Weights of a small transformer language model: vocabulary 8192.
MLP neurons of a small language model. Each row is named by its layer, matrix (down: output weights) and neuron, and shows model dimensions 96-223. Each number is 500 + 50 x the weight over its row's rms, rounded and kept within 0 to 999. Numbers have three digits each.
After each neuron's rows, "raises" lists the tokens whose logits its output raises most directly, leaving later layers aside.

L8.down445:569582506428487453491531457462431552406519561444546507505474482401492497449511474528553444413526562512505438500462520580522588530509479552554476501384551466547507466501481569598453539516563631502560507496473459516573475510500546526479455470570489469468467519522496490448602536621435502464484475434567463554503453526607453434518522476487475510472441513483493573447609559511523414539500
raises: " them", " whom", " which", " they", " these"

L8.down866:495533387457492524501556500492501498521476481409443424461505527564476449550468467505518511631593520448596510523452465437478501488502435563545501521497582516508407472536551563572542403497516503468481484548533516524441520495522430465496525469568474509521465561439505618485465514490546570505528518652470481602422494498541527582449537696495534443455580488423444576518616490435422557535435
raises: "rying", "ries", "own", "ry", "ri"

L2.down1678:500499536474443488486483536479471482553578490502476579479495428573456515516467446425550531466488517507519605476594432438602498457471409470469462483562505472500523425528437358567522485539545582518444543492528502431540539470294538448410495587385389523592503552406553483513505526530431522486355534486442459521512547517691437520534508490475514456505423546496561438479543474531547454482490
raises: "also", "active", "Note", "with", "see"

L8.down2067:509477496483501505513546513572557525520473576457454635488487449564513439521562582554482586528485511485455570539539500480497535435503493555497532500589639534480516431534542640534511521515492540449498561532523470500440469602574522471509442476427521490488523432464493460415491489459523498385533510587442529471517554530514360575596388463477355488554485509520533474489528555441494530530496
raises: " birth", " way", "book", " him", "ell"

L2.down2160:490586578363555475509498533460452569562518500473510510453494551525479490410455533557465565558514508549456521461443547549573486520510489466472556484445452532459478475512517515473490494523545446454513562560483477567435544509436571377539457518535487538512482513493511478467487474483458540516503487535489464527481559526524437501510556529495517394498502497540462524506475475482488483472551
raises: "20", "19", "ordin", "ال", ">"

L8.down422:454499582453490562481559488495538483500628529476551487587522510518537454465465484462437468562525492511567531544539475476472550497620520510546458597587469524468499478541531401487519521511525508382528407550588558505495533578507458470435532497590432442527508517520534469445453475503468456537439577526508447535497476460362460499414533584460505436522435516552473441467572517482456517566605
raises: "ric", "rics", "well", "uc", " exam"

L8.down2270:520593550511462465501473486487466554463533447498475523544498481493558433548540575523400453488427576493590476416476538479442494468492504507634470578525545498491518511528583439434567516487488550574419511497508543473470388430504537457527516507512444528500531481570488528592429478545446550431499459479476445486508537569511500502502543464476472477500435441415608459506458497551546516485553
raises: "ities", "ity", "aus", "her", "hen"

L2.down814:474545524411548443468490564537465552513537514438556497404524441483516493394528448586484580422532551508532528473563503465486509517503578509413495406460497537534506479483506557547483546409513504441492543513601493501464490506546434483565432478506460489472543470547529451470533606434543435459547461464654574480519442492589436472518470521516411496478544513558557505514526480548371438439447
raises: "ward", "wards", "get", "ged", "ec"

L2.down1099:471544530525529558525493522431449565476452496415481597443467420437435471485401489517496444474479441424545411490467571497475554522547485472479562487575470440468430533517550577510491479556509516578484541532483484522519550511425560535572420540498523462591478528534604465527499492578538483502464559457524545469549450585511484513452518591454474518510506403462562428455607617449489493480535
raises: "Population", "Personal", "=", "Species", "History"

L2.down372:447491562541479491484494568492564552419540466533573485566528520590484498473495547546565554469405628491431625529525516495474499464560424512615476554483488457466487546522466583553468469447543407463500630439644475510509488435449416419510487535580505502527521557489526626447484473538578497545471524528489517522467478414618604422469532520425446555567517507542503450382514515497512478511479
raises: "duced", "duct", "ner", "stant", "ject"

L2.down962:496540502469524467473572498516503655508462517598600584423544519509503489409405459584464441539520537496628474563438506535432456517568466534502487560500549472425422440490443605467560537505505455537495512567520460486493601446485593448473457581483563518578556483475455515435572498498478492490476442598487513509514514518557465450498394469465446450492506500497429579442560452522510598466519
raises: "ryst", "ounter", "ultural", "ities", "ity"